Weights of a small GPT-style language model, trained from scratch on English Wikipedia.
Training: a variant of Muon for these matrices, 328M tokens, 10022 steps.
MLP neurons of a small language model. Each row is named by its layer, matrix (down: output weights) and neuron, and shows model dimensions 0-191. Each number is 128 + 32 x the weight over its row's rms, rounded and kept within 0 to 255. Numbers have three digits each. A neuron's up and down rows have the sign that makes its largest values positive.
After each neuron's rows, "fires before" lists the tokens most often just after its 100 highest values on Wikipedia text that the model never trained on. A number after a token or word is its count.

L7.down108:117110140100155098057162117176185139176155141168128124112118114161177159130148135122145163189105116148115161092130169188106161158134087134137109094194113101073163214091138176157132059142166165126106139103157117131117155111141145089091148091181171092124109161151059152174188131133116156096164085126126141144114161120079076155107145106188062108144096181154158125101106181148101165161167147140136109070156160110137136112177101114132132044146088115143147133114132180112115128083132056142137174084112132122116127100132183152103181128118162115132151110173115160133090092070170147128
fires before: "  " 20, " 0" 19, " —" 10, "\n" 10, " 1" 8, " 2" 5

L9.down53:087094176131151123092133162087144157089128162155111104150123124132120153101111168117083230092108134150135141196100146086129095048153125125221097095114153133132131122164142210180139101165086097130114123140181105142091120103185108137178124122151094165151132163090112178108118131121148125104196126172095101183100139166180075129159115121147071092094165120177149126108163163166130087082127109147158129036127111134089136160151088097124128124123162140168111141125144130062128110066137153140117079097094136093105115147134158138193120137113136133135122121202144163112107054115175127142
fires before: "=" 100

L9.down231:075070121152126141107126145141143150131118132124141098124136114065158095113140182124106188131136116198140131174161125135134133000150100110153100161108149110145170107142141157097122115113114117147122110134148083123112124077154106175129126116152111152120107185066159143101132145151096163169192162099154130136135141109146114121159091065146102138130165113099126164115123131134112137141145144142125125101104127120081184136095109050118111131099120065118091150152111156103164086000150159131137086140126160122115140148181146131149106142101128133150138124119094153132134100084145085146
fires before: "=" 99

L9.down143:103169155161112117143133122161163144118087133137142163145113150111148092084117114144126111069119137127121130163106124093116114104159107160161094153174155120124121111089116125138137115128146105074111090144155084128089056136172124162153121142137079174130155121079157111139092091159132106141152138112102055132097115166174048120177082118146116105105204083114138149086118145136107092162143153156121180088126126141130146123120090074104099047089144135150111110140150170160110153000088131112167094145107126057124122115194119134145140141136140094133130181190132172136116105108139130127
fires before: "=" 100

L8.down42:172097111128165107109053129130150103143132133129187083124157081110141180193079147069099084074138187072126152167110086115152134118145100139148158097123153058121135120072165133153118092102066137153078162142111165156100127157157123111138145131125148152196135173170126087123110105135085153150183077137108105113123160117083084148155158123158131097127071148136132143110161087126136157092117076070158079190079136079158172147152110074129103139111113163069094146175128119138161154155102166170160169133130094131175165158128103080112102160147128132070100128038119109164169109101169108113
fires before: " the" 40, " his" 7, " which" 5, " these" 5

L7.down65:052109121100089099083141124044171127077166119093105151191194118174138099143150130117156133067088157143082099083042111149173140083140101160117137063158141137159141141138113086116116183084102090171102132190124144113106178070113084112126100121112155134134143132122066108150106191136123145094155048117138106187110146049120134139132124077123135168160131167169186065141144135111107106132172159169119153100154118101161151103144118097117145159117129086126134141074089101147116108157102173133123167135173131117138183127112087114166130136141135182118129148105145101099106136161124115042
fires before: "\n" 32, " ." 24, " 0" 7, "-" 6, " |" 4

L9.down83:153121135129103120130123118151149083137106068086114115156106139106112144128161123121159140175128119110168126094110183154129137021153143156165117193126099163102084094143116143109172143096169137099165148124104164151132085096070130140133142143196117126106098172155129141141097110184153100164143137108190132136140131110131141138156117110167077072122141123124112097167140147164132138106158114121147126087125157122124121104121115158133115167164158146110142095112112104132152136000093121172146134110173133112148152136129138168110129088139106157122142124114098125048184141188138142110
fires before: "=" 98

L9.down498:168141147108103149118113102191156158135178158081102130074086105142085113141122105142168143127136110116149087121135113185145096074154102092156157096095139164127094112197152118124133074127080137139103144152158130170120093149118103139150137157129157110113110119180128144129058154123101089198139167078126094119150089127170169167099148111148105085154130097146136172109068146102110123159121097135112154092102125079144096105131129084125129129124118164073097169115167120115115148000112109125104094105136081146112133143109146170121116109151126123103169093139106148165111119137153104137
fires before: "=" 99

L4.down501:091158134146159139165121178121156156089168165174144164148135131084150133160131144173124142142072121143127135171147107135081087190083105141148119104098115119111186108080096121119136153106121121143170066110109163129083123098121134147149047110171124144080118085130173130138115121091157139160104093151113138124161125126152152162101176126169144081152126197052144171158148125102190163119164090174164075072144194126128158128129108154189124045148126138100125093108125126160133168057099110126128141145095053155130205172143132136110078172115124142138101108051164175125116120165137109052
fires before: "|" 66, "\n\n" 11, "=" 5

L13.down234:128067153186070122127112153071124099131161136177110164072133103115118154112100096071073166098127117125090101100164135133162140065152089111085156190106156103112103118153089116120142081091106123168097178163143137125130215108119102108049146129116128088124137122127081127087166108152144132127161141117208165160151121089110119136131117078179088086144172129172196119138082081122120111127123127184135166179137171113133127076123111086192157177114163163115146095128116133117120116111150146124185163117117099150114149109105074167155101087133150153162031119151123129117101165165097045117
fires before: "\n" 31, "\n\n" 25, " The" 5

L7.down8:124062200133147122098132146106085112143214094127142107127076162133102115103136104196159122096126060144108139128101085134170126181129098103124143119139127136176078110113099170148174178094116095114157088136060080123103166096133100055133107155122161125139168128176149128178140121163121137120094085167126133089165129140138082094139152153089151156154124141137086148105101141141174096103077119112100152132075118115131145157201081148171120109114174118178183092110105135114190126071093068150199172115117156150135089182111154167128199085066159097113120072140137128109158120154127174151
fires before: "=" 66, " |" 4, "st" 4

L9.down436:040144123115144109087146133091128114111146102085091152160181160129182116126141140132091133118148118125138123100164107083131133000132091127108118115089085115128145122112108100144098105124107122100165131148116131117159095108179103113112101136146108156146141134146192118109130129156138121171143128112108136145115157129150126129150135120109141145084111150182084110122162161127103176117134125156157176124132144122150118137118140121165142173123141125127072142132130190150123118000165103142145148076112111157141122068125130111184083115099183140121141146171103164106159127137116109139
fires before: "=" 100

L8.down229:138110159215185079164166091146069165096128152068129085145145097100154070202076058091096153109145124129110117106131117096169163169130107086057111101122126128136134083083136121088120180084098152153178147105119106152138144091121194121122132139102146129086113112166177126106115145079167137120109172135127118125126118158164156136159159108168148134099094168144071173110146065131083114162112092086152156147119109092126138118159137115118090104169123067160041160120135150122164193053131101071134130138099144144135090193136131140135125159106174148123138131167150092147114138171185131073
fires before: "=" 98

L7.down224:105161152212137147121110088059088089111071167139198136100119133100129126151093097088112135082126182119162110171107085095135141148104125134152169116150133144170126125083158158150145156151165123172166136136134154157160114131139135114146131139116112160100083135144170149140069132075154154134109176165135121138094100138156132133073112078164145126146149078135068137136171109125148094117134073140181140105087162135085155172152142076100133097114126112115109075173093164146101158000155141131143110170129154137194172199166194153116138126097118118182083159166177120145176083092107133092
fires before: "=" 100

L8.down479:090159139153109099111091119099138125077116125150134141105135111101140121118094134143113163115131162153099114152151094079114111000119130130218098146128149122224099141104115161107124134120154149146142132126109129154133084137163146148145082177150133161112160132121154142108089149091096135126139136156094142136114140102151119118101104078091101117105090116154100136073126172119115126110133129136161109083127159144085138166119129096128132099095142174130106100126155182134132115000150139140170098129113155141165137171153172152135145154082152140126149133165130131101158117123118091132
fires before: "=" 98

L4.down387:042182074131091135124128210146113149104131167152138144113158135136208112149133128099176071074144104115119116135142109070180137118138066122157070120110166119131104130104154112102136070123173171131083203101112117135100132067065119089141144088054136144146149145120121069193111096164131133151104127163139086186092080109113083153104168181086122092090073101110129162126124120117113108190183127149062166143097097154117087081145105129132133095171093091132115099141140173126112141094142116134109151192139120125107081131125134116128135107129193155121096121087160176167147119082158155131
fires before: "-" 74, "\n" 25

L7.down52:144186136175096122110124133162115135156076136167129124103076117113136136095116137148128133148101171132117140143158134124107079000154159128138176096108110133193122112094108112127170139144126201156152150113169130172137168142128162093126121145171127149083094121123118170109133132139108113136107142111167112132129103125134094116135114100153139115153110120167091125109126167180118076107150108136116135132078159133103122142125080108096066102064148114138107113098131173110144131000135125055208108137080110108134090126148166168126134134145165195147166117162110124087139129126125150127
fires before: "=" 84, "The" 4

L11.down377:084099129155112100130136153119114136145144174156110122084133116126134127092167101083183149079112093143139114118117100115130101000138101113153071070134178094141178177074147053130115081113121127145103153135117119134162201089115107145158180167147094142174101152130127146153156117121115132199141115178202150117164134106112122069127138157182084116119158118195094124142116079175118142152103078185152100156121142164125187088107132140067127122112130134111128138077117088122150096217113134118141123142126071083069142122161110174115141151108115141130067135097130117171079115126172123108
fires before: "\n\n" 25, " He" 10, " In" 9, " The" 8, " His" 4

L9.down168:149133156139163148143108119158077166148118168063118143156051079072155188131120124096136079094114081082163126121110089171134122152117131082105183093141143141109128144099119166096115123158065142170102158126078167157146136188158131113148078113150201103100049142100182105138129138084133162084117131192121136100116114145090096184104136118127155152126173152131163111140125154170090155095167117162085123091140045115147164106098068092065096090106132131076202164122083149187120132101166071147113150108119143136137113126086118141117150124165160177148136164148096153133130172063133106094
fires before: " |" 28, "%" 13, "." 10, " 0" 8, " New" 7, " 1" 4

L9.down444:122122121157144096111099165116125101078172123157168134165107084093158106113094129115092186087088108166176106186132167114138083035128145129228082136122141132200138116115183161172157117150129097096088127143153103123131142076167106139151087154145083168103123159114116165116107121123072096146164128116131144169106147140180104132101102040174114098092173095097121179099155172171159122128110092148119146060109129111140149144127128090087086113117123132144081150136139125094117136024156157174161024141078166097142147135140123149143106085098152140185129114162151130142114143105146138141
fires before: "=" 98

L8.down299:141174103121139134139124130131169155133186186116091168157122147112128094145113144147137194101130115123137085164147117140130077136144076154109177065155152143110123035089161146134129161144114121126165135192155062131105113098140173130129141214073108112125176128111061099164089155151102188122076098118127102123112095105150091182147115177157167143126210116096124206143120091160130164172137112119134076094101129137117154142122132130145179079144137110180094142100175130139162141048131045159092169128102124137136135148107169165105090138163105099061077101155100145161106094110134162106
fires before: "=" 34, ":" 11, " by" 9, "\n\n" 5, " =" 4

L4.down175:142104142103111097125133136177119155126149099128167167130082138142066060100156192139122129082170038103170162137057044115160144149163143149079088104129181153160099085115118138123153058091126138110129081118111161073130102057105118093164078159140178066141112138140115111160092111121128161141110125130143108058164119115124140139134136085161090169138132147118128117053142125144114135115111117132191073109136145099072079136148131179159088100093121119091141131081121175180118096139157080141097211155152155113107135096096107153107086128140178102092126118124102107087168141169084086159
fires before: " |" 31, "  " 11, " 0" 8, ")" 4

L9.down145:208156140173171128111074125113049107051163118132122092122117125159141058104125111042147116143112143137130130077115131081178133176169140124121143110105055114158129152077092152140104132110089140134119103111171138155144163149123129064120106168089157169120123192188076136099120085129110113156169106145133119092136102101147104170089148143104125111104163165100048120108171087117175105103139111127147132104144103128065097157171106100125141171123121105153068162128139115153141186043059064139147128166105160115143132165092094117131122147152146089081140141132140108168108130156206094166
fires before: "=" 53

L13.down13:125085085139122096173157148167139126096095098110165160147100110134099128119143205087095154086126119165113100199140062142051132077144157172185183120111132071041116111134107162109139155154113158157164149124181075148197138102130154123114154179141055127119176158125099107107116091154188173144150141152179129162142060122165148071139128108110119152181083113144156169151105159158135143164137110041103162083118183097147158113093109131140136151127134126136134154142106153143141102118102108153178195176160128128145096159111189125080154152147105173169090138121097109136128080124108147123
fires before: "\n\n" 59, "=" 41

L8.down336:118109106134147080102153107166134106150125130114110164206128142091160131072151159114073116161129122155120090110173132142067133139107123209170175036134093061156103100131131072157130097091136112111138151135132124171123106189098100117148081100089112076152119180161156112144154100146091142141200151121119142154127114165159158118185083087192124154107058131134160118122063148100127150147120184180092086134109162129119153166104135150136107114155135192094110108125129161132137117038128191145138103136153136160121131092083132087186094115151144164148101087137109141105112115175201189149
fires before: "″" 19, ":" 11, " /" 11, "\n" 10, "co" 6

L11.down508:106095142169098153159121088141115121095122113124111067154089166121168109215130129116141119171159118161099104132152148203168186084146157102089147156154115151157047119147080156177121144132128149137129148075185057137101185103104137147104132092086101144155115142161101159107115074111136091066132104086092080142100154190104143080131214183088196101121121133080094153113135118145124119112119119148132156125167138130117144153122085111135148129093125086153065098080154171184131145040151137133105102121084105118099142190114147093179128128052108095118115163128161137109098153125105166118
fires before: "=" 100

L13.down270:087126132141172075138176080159131138185140111136119056115133165095058073157113134079116098090133121159119158166101114097109069166132183121087126076129147105112149142128167098114146080058074134091172115188156116077142134215194213120056175144137110111091133137136136119083127082096145122133174171121121147139149050118124114160086137069130191167114122103176159162119151090189142112093147161079186129114127104136139166145180117095158101145073116085112106142078150104148080179104115149150143137108147119106136131132099155155124091107162142108127151132102109145154104143127158131134
fires before: "=" 81, "\n\n" 11, "\n" 7

L7.down151:095111075160089203053146120137117126174148123141129169150102120125139136188101127151178133046077141134115146155127109114055140132175126103199053094117186145147118123160094098131184093163154140128139186118091086151081093100124069130138139143107153163100141138168136122126091077195160181105137110110166109181105144156145160105063161112122129091162123112126139132067139113125157048145101087198134092104125064125098151082116121152056186135100098101136154154104119119092093085078092134081138135146111103139141092133129147151128133106130140155110069143133105110136097187140129094110
fires before: "-" 54, ":" 19, "\n\n" 7